config.toml
n_layer = 8
d_model = 512
n_head = 8
d_mlp = 2048
norm_eps = 1e-06
bias = "all"
tie_embeddings = true
extras = ["capped logits"]
init_std_qkv = 0.0265
init_std_o = 0.00661
optimizer = "muon_variant"
final_lr_fraction = 0.0
batch_tokens = 65536
seq_len = 512
steps = 8640
MLP neurons of a small language model. Each row is named by its layer, matrix (up: input weights) and neuron, and shows model dimensions 32-159. Each number is 50 + 15 x the weight over its row's rms, rounded and kept within 0 to 99.
A block is one neuron, or neurons of one layer that tend to fire together. After each block is what it responds to, as a language model described it from the Wikipedia text at the highest values.

L3.up597:39 31 37 42 75 33 40 62 37 59 61 70 39 33 74 44 65 39 60 74 58 46 33 51 53 65 42 60 44 29 51 58 53 50 41 59 43 42 80 32 72 38 48 73 53 67 60 43 25 55 54 40 43 62 37 80 56 59 23 21 63 61 67 60 46 64 72 28 42 49 55 34 51 28 76 50 55 33 41 20 56 60 73 58 57 61 58 44 59 46 52 47 23 54 43 63 38 39 60 40 41 58 48 68 54 63 76 64 86 47 40 26 50 59 66 37 63 20 48 79 56 75 77 43 66 59 74 46
L3.up618:54 35 53 63 63 66 32 66 65 60 72 50 74 32 66 36 25 55 40 39 73 63 47 42 50 47 50 41 48 59 45 66 47 53 35 33 34 76 51 51 51 67 55 78 63 55 97 41 62 36 54 36 21 88 84 57 56 43 75 43 49 62 34 48 46 66 40 43 64 54 42 18 50 44 50 61 55 58 50 31 64 32 66 63 57 57 52 59 51 38 61 31 55 46 51 82 57 39 19 27 59 56 84 53 44 87 79 59 64 65 60 36 57 57 68 51 07 78 49 63 47 47 65 57 64 61 36 55
L3.up861:40 56 39 60 27 48 77 37 25 36 41 35 77 39 35 64 59 46 62 56 53 32 38 40 29 58 57 54 61 11 35 74 43 61 27 43 43 70 50 35 41 48 50 49 32 59 35 55 42 51 54 50 57 50 47 38 36 69 64 47 35 64 27 63 75 99 39 62 43 54 62 92 41 77 63 65 39 54 50 59 39 46 75 22 33 59 57 52 29 29 44 64 53 32 22 52 25 35 49 54 37 33 40 68 44 37 37 49 80 73 44 35 26 65 40 80 53 71 68 44 55 72 35 56 45 52 55 44
L3.up1907:65 39 50 45 61 61 51 51 46 49 58 41 80 41 66 16 73 45 59 52 52 45 35 43 74 38 53 57 36 73 46 62 26 48 81 73 26 73 52 32 61 50 52 47 46 35 22 50 44 68 53 46 40 53 54 52 49 62 61 62 27 36 47 48 79 36 60 61 58 53 39 34 63 53 68 58 60 46 40 23 31 51 55 53 55 48 55 61 38 47 29 36 32 15 47 81 57 59 45 56 43 78 50 68 55 17 53 51 75 43 59 57 69 63 34 73 36 54 55 19 42 41 84 31 66 71 41 63
Final pieces of names. Last subword piece completing a word split into several tokens, mostly European place names and surnames, e.g. Zalaegerszeg, Darmstadt, Sørgård.

L2.up1842:73 46 47 46 53 23 39 47 47 43 29 53 30 79 52 50 59 61 78 49 40 58 73 82 61 14 71 39 45 49 55 41 70 36 34 34 36 52 50 47 38 39 52 53 57 51 41 37 39 58 31 34 62 79 34 59 45 71 23 56 39 34 51 33 29 43 61 74 72 55 59 29 67 40 45 30 75 50 48 44 70 13 68 90 48 38 48 46 50 62 48 27 50 42 52 54 56 54 61 69 54 50 50 37 30 62 68 56 69 31 42 49 45 78 57 49 37 51 52 39 51 36 47 68 34 46 37 43
Wiki table row ends. Line breaks right after a closing pipe in pipe-delimited wikitables, ending a row before the next row's opening pipe, plus some last-column cells like Length, Description.

L4.up14:62 39 59 40 59 64 25 61 54 72 72 49 63 33 56 42 51 71 64 29 67 53 19 25 13 35 63 44 29 45 62 46 13 36 76 49 38 29 38 60 29 42 45 48 50 75 57 27 47 55 45 37 19 58 48 29 37 57 59 34 18 48 72 16 60 59 65 40 58 59 47 37 52 58 51 33 53 35 47 64 16 40 71 52 66 54 58 57 70 58 30 38 53 28 21 45 47 69 49 39 55 54 47 49 62 40 78 65 38 42 55 34 35 38 62 52 56 45 75 40 48 43 41 48 64 45 25 55
L4.up89:50 22 49 32 67 55 17 52 25 46 68 22 64 42 46 52 35 35 66 58 47 63 18 39 56 37 48 62 41 50 27 57 25 66 66 39 32 51 56 36 19 54 71 50 51 35 44 80 58 62 61 52 69 63 40 48 63 44 41 35 46 57 39 33 78 36 68 39 52 62 33 38 28 56 28 48 53 35 50 55 78 16 21 51 19 50 44 29 38 45 29 31 39 32 35 16 39 41 52 55 70 58 44 46 49 48 51 52 63 46 46 30 40 18 67 56 32 67 74 40 61 79 70 57 42 63 64 60
L4.up513:48 52 62 45 53 47 72 44 51 39 50 52 49 43 26 62 55 66 37 52 45 12 44 37 49 22 58 40 33 70 83 60 71 55 41 59 32 43 48 53 50 60 43 46 74 45 41 35 50 74 67 54 52 18 63 62 46 53 40 52 35 77 38 47 80 50 42 52 38 54 46 56 67 53 59 80 59 35 31 75 76 48 73 40 40 90 51 26 49 42 25 43 39 32 36 58 64 29 45 62 38 31 57 73 62 43 88 84 37 39 55 49 50 54 56 42 27 36 66 71 37 35 44 54 53 44 56 64
L4.up627:56 53 61 75 61 45 41 32 60 44 84 43 55 42 61 49 28 58 48 56 39 50 34 37 40 57 83 41 38 70 37 57 64 65 63 53 21 62 67 58 41 71 47 32 67 19 91 32 22 78 43 53 72 47 40 52 26 53 77 60 37 52 43 32 50 50 50 55 55 69 49 53 60 56 62 61 39 40 52 53 57 41 38 42 19 44 43 48 57 30 70 63 51 51 73 45 44 63 54 24 70 57 44 61 47 33 70 41 85 53 57 32 40 46 47 38 27 69 58 66 36 53 63 52 53 47 76 44
L4.up646:46 29 33 82 44 68 34 69 42 58 62 58 67 48 35 81 47 41 47 56 30 31 15 30 44 48 62 49 52 59 32 13 34 19 72 49 43 35 76 51 77 35 50 43 54 41 39 58 44 51 46 74 37 48 40 54 62 38 54 49 48 43 11 68 34 77 47 71 41 50 49 46 59 37 58 50 44 48 81 60 64 55 53 50 45 54 48 27 62 38 42 25 60 45 27 47 68 45 47 46 72 47 55 62 54 32 74 54 50 53 47 33 36 67 47 46 69 73 65 43 34 54 43 46 60 51 51 40
L4.up722:40 24 53 27 60 50 38 50 68 47 72 25 39 50 55 49 45 58 48 39 42 42 39 41 81 47 30 15 55 49 69 59 54 33 43 46 37 27 43 42 35 47 58 59 57 40 31 64 49 56 55 54 68 64 51 39 41 28 84 41 51 52 19 31 51 40 47 44 63 37 58 47 64 26 71 33 39 25 54 46 65 54 59 48 37 20 63 37 52 50 38 72 49 60 37 42 27 68 66 46 64 39 64 66 49 38 34 31 69 62 42 66 79 15 59 46 47 66 49 42 47 63 57 37 22 60 47 42
L4.up805:50 65 43 56 57 73 63 68 30 25 67 21 54 36 36 61 65 42 42 38 35 69 15 46 65 51 22 35 48 73 56 30 45 15 58 53 64 21 50 56 79 62 58 90 56 42 64 43 38 51 46 66 52 53 33 41 32 54 56 48 35 56 36 32 35 52 64 39 47 62 48 43 57 42 79 45 44 20 63 18 62 47 47 67 58 51 62 46 53 59 32 69 46 32 33 70 50 59 49 71 71 82 66 73 48 61 34 45 55 58 24 22 39 73 26 68 39 59 60 34 58 39 60 29 70 53 32 60
L4.up873:46 45 37 70 43 55 54 66 45 40 43 31 33 53 57 32 55 78 65 73 18 63 02 13 20 99 59 44 14 68 42 68 29 28 37 57 56 47 38 40 50 43 31 65 53 25 51 54 59 31 63 52 54 71 89 26 46 46 54 50 49 50 02 18 73 60 28 50 47 33 58 58 77 55 39 65 44 46 73 42 48 31 31 37 50 20 13 40 46 62 42 62 65 36 17 40 64 35 76 37 69 44 76 31 44 61 42 59 25 50 55 39 29 53 62 49 28 45 63 63 38 37 42 63 51 70 51 52
L4.up964:63 33 51 64 49 64 45 55 43 81 35 73 36 75 53 49 58 34 31 48 51 57 43 62 74 59 29 39 42 17 56 36 54 27 63 78 42 39 42 32 42 41 45 22 54 51 44 40 39 55 54 72 36 60 45 74 40 65 70 36 52 70 36 46 81 42 43 51 24 53 69 31 27 47 73 50 41 57 59 34 26 60 69 37 55 33 58 64 37 56 40 14 34 54 35 67 50 53 52 63 45 45 52 28 51 59 42 39 61 45 41 72 32 56 16 34 52 89 18 46 50 55 60 41 54 45 63 56
L4.up993:42 70 56 56 38 52 65 38 23 26 49 39 65 71 39 24 45 41 53 57 77 73 51 48 50 68 47 55 46 34 46 41 64 26 48 36 35 46 53 49 36 74 63 67 48 59 71 46 51 52 41 49 40 50 28 63 46 68 35 64 46 39 44 59 40 67 51 50 58 44 54 68 56 43 27 32 46 12 33 35 46 39 69 59 60 63 60 20 62 62 45 33 39 41 56 68 38 09 54 15 38 48 37 26 51 42 07 74 32 55 39 46 56 51 58 67 36 56 59 50 48 56 29 41 46 70 42 39
L4.up1169:69 34 55 59 47 45 72 49 41 38 51 79 65 20 54 40 57 37 50 86 37 68 28 18 41 09 34 53 25 37 54 64 77 25 59 48 63 72 49 39 37 51 52 61 45 63 40 28 47 53 09 66 27 62 34 36 63 39 49 56 45 55 34 52 51 45 44 41 66 63 62 45 31 55 26 37 65 39 65 39 28 70 29 73 52 37 61 51 51 31 74 51 40 59 64 51 66 49 51 52 33 66 69 47 53 25 73 69 50 48 20 35 41 82 70 54 49 57 43 38 27 64 97 38 52 21 40 79
L4.up1185:52 34 50 58 38 39 56 71 64 57 57 43 31 54 54 58 54 61 64 53 57 65 50 08 81 50 64 41 58 42 55 52 37 18 58 57 53 41 77 36 42 40 43 56 52 40 43 37 33 60 23 39 68 63 44 61 55 28 42 52 42 43 49 60 70 48 56 78 48 66 65 40 64 53 61 32 55 49 75 56 68 33 33 29 43 58 45 62 46 44 48 51 59 35 38 61 21 57 81 53 63 50 65 74 57 46 70 28 64 27 67 43 68 49 58 83 59 24 33 44 40 25 43 61 43 61 73 46
L4.up1447:53 59 34 33 46 73 34 55 42 39 63 41 59 55 59 43 51 27 50 62 25 75 57 33 31 39 41 52 57 46 51 74 56 41 49 54 47 12 82 63 55 68 74 57 70 33 45 57 28 52 77 34 66 51 69 33 46 72 69 70 46 35 43 70 37 44 50 38 34 60 31 47 33 18 51 27 42 34 40 53 57 36 68 45 42 31 55 70 39 30 49 29 31 37 27 56 62 60 68 57 58 18 71 41 54 37 65 33 40 45 52 49 48 50 43 57 53 34 68 46 37 61 47 58 66 44 61 53
L4.up1612:49 52 36 50 77 27 37 52 35 51 61 68 46 32 31 53 38 49 42 49 69 43 35 10 52 11 44 54 25 56 39 58 51 20 50 52 47 23 34 66 52 40 45 50 54 29 77 25 12 56 42 54 35 66 51 51 37 62 54 55 42 49 53 66 70 62 17 53 49 67 53 66 62 56 44 57 57 06 50 57 78 43 29 19 75 63 56 38 53 53 40 44 34 71 44 43 56 07 57 41 57 29 40 48 55 45 67 37 34 55 29 37 22 31 40 49 31 37 49 52 48 61 34 36 37 58 51 49
L4.up1655:58 46 60 45 64 68 37 42 59 37 53 51 49 52 63 49 52 65 52 35 38 47 58 44 73 46 58 81 27 79 60 39 45 24 67 24 36 29 44 47 43 51 47 45 51 58 31 42 48 77 33 56 38 46 48 53 61 65 49 39 29 72 28 34 56 32 73 56 61 35 59 30 42 54 45 56 45 31 54 44 60 51 49 52 50 35 34 77 77 60 46 44 69 52 11 36 63 34 52 58 58 46 67 79 45 35 50 44 29 40 33 36 24 52 65 44 80 90 46 62 41 56 40 53 69 46 44 42
L4.up2028:29 41 55 46 60 41 55 44 31 44 65 11 62 48 68 55 38 29 44 40 70 58 35 36 81 56 67 50 38 33 37 70 49 38 39 59 53 45 74 39 42 29 51 63 43 42 49 60 53 26 43 79 39 54 50 44 89 72 63 64 30 55 45 44 59 82 12 66 65 34 50 37 49 48 75 36 56 51 39 52 57 69 71 54 19 31 50 55 64 38 44 61 48 38 62 35 46 55 57 53 59 33 52 86 66 40 76 55 43 51 64 67 66 24 49 46 50 49 59 60 53 30 60 30 50 64 55 48
Word-completing subword pieces. Short final or middle fragments inside a word split into several tokens, mostly proper names or foreign words, e.g. Polots-k, Darms-ta-dt, Pitchfor-k, Legis-la-tion.

L3.up277:39 60 51 53 63 74 53 19 57 73 54 30 43 50 46 45 50 53 89 46 09 65 62 53 24 13 58 41 58 52 29 98 76 37 54 42 62 55 48 26 13 46 92 35 70 61 36 43 94 62 22 32 46 31 19 42 34 53 47 53 72 47 78 43 62 53 56 67 83 41 76 62 66 40 50 59 45 36 46 57 54 42 53 37 52 45 61 52 28 46 70 43 58 29 16 46 61 60 18 53 54 61 28 32 63 59 58 60 57 73 76 50 50 53 84 39 50 38 40 50 34 41 79 57 52 47 58 54
L3.up593:19 69 53 45 71 59 46 52 35 60 79 28 73 56 69 49 68 65 50 52 22 45 24 33 35 11 46 44 54 82 75 75 60 28 61 52 85 29 48 19 41 40 53 63 68 76 54 41 37 63 37 61 53 64 59 45 65 49 32 59 46 71 62 68 45 35 52 81 73 43 69 40 40 66 21 56 62 70 45 61 53 93 43 38 57 42 43 47 38 34 55 67 40 50 46 67 74 72 30 39 55 72 41 50 12 36 50 45 51 42 31 50 35 36 55 39 28 38 02 75 28 57 60 68 24 64 28 52
L3.up1049:30 55 44 39 57 51 63 34 48 47 83 30 25 66 67 58 71 84 65 36 26 62 52 54 32 32 59 57 55 66 24 73 44 50 67 30 70 62 64 24 41 31 72 43 59 46 53 42 65 37 29 41 22 62 46 50 44 75 41 49 59 28 53 73 36 37 63 09 70 36 72 62 36 68 48 50 35 53 67 85 55 51 59 56 70 53 59 49 39 33 49 44 48 52 49 46 51 65 71 32 41 75 50 40 26 67 40 39 76 63 74 44 51 41 63 36 34 65 55 44 54 51 53 64 42 89 52 59
L3.up1325:51 59 45 49 75 52 43 46 35 64 62 53 61 43 47 59 52 75 31 46 52 64 33 46 39 41 53 44 53 23 72 63 54 43 75 47 70 39 36 69 71 52 46 55 48 64 44 54 34 57 47 38 47 62 56 29 71 37 69 41 80 96 59 63 60 43 62 66 75 63 66 61 27 67 33 95 67 53 49 53 69 71 37 68 26 54 51 36 30 36 79 83 41 68 58 57 68 69 41 46 62 72 88 45 31 53 76 69 72 58 47 55 44 43 48 40 42 36 49 45 49 55 58 70 33 55 23 74
Table row-ending cell separator. The pipe or last-column token that closes a row in wiki markdown tables, before a line break, e.g. after Year, Pts, Final.

L2.up1256:46 78 46 62 49 43 48 46 45 67 57 60 58 43 58 74 37 42 14 49 60 61 56 58 89 66 37 29 40 45 43 67 56 75 47 68 31 34 72 55 68 64 29 55 46 44 70 62 60 61 59 51 23 41 56 63 55 35 75 58 70 40 38 53 56 83 52 51 54 48 62 28 46 67 62 31 81 32 59 67 27 50 55 30 34 68 42 51 60 52 32 54 78 58 48 52 60 11 53 72 63 46 44 50 49 55 74 69 52 49 39 57 43 39 29 64 50 50 59 08 42 47 47 58 49 52 55 50
Mid-word name fragments. Short subword pieces in the middle of proper names, mostly surnames and place names in lists and tables, such as the "ta" in Brittany, "ca" in Lancashire, "que" in Marques.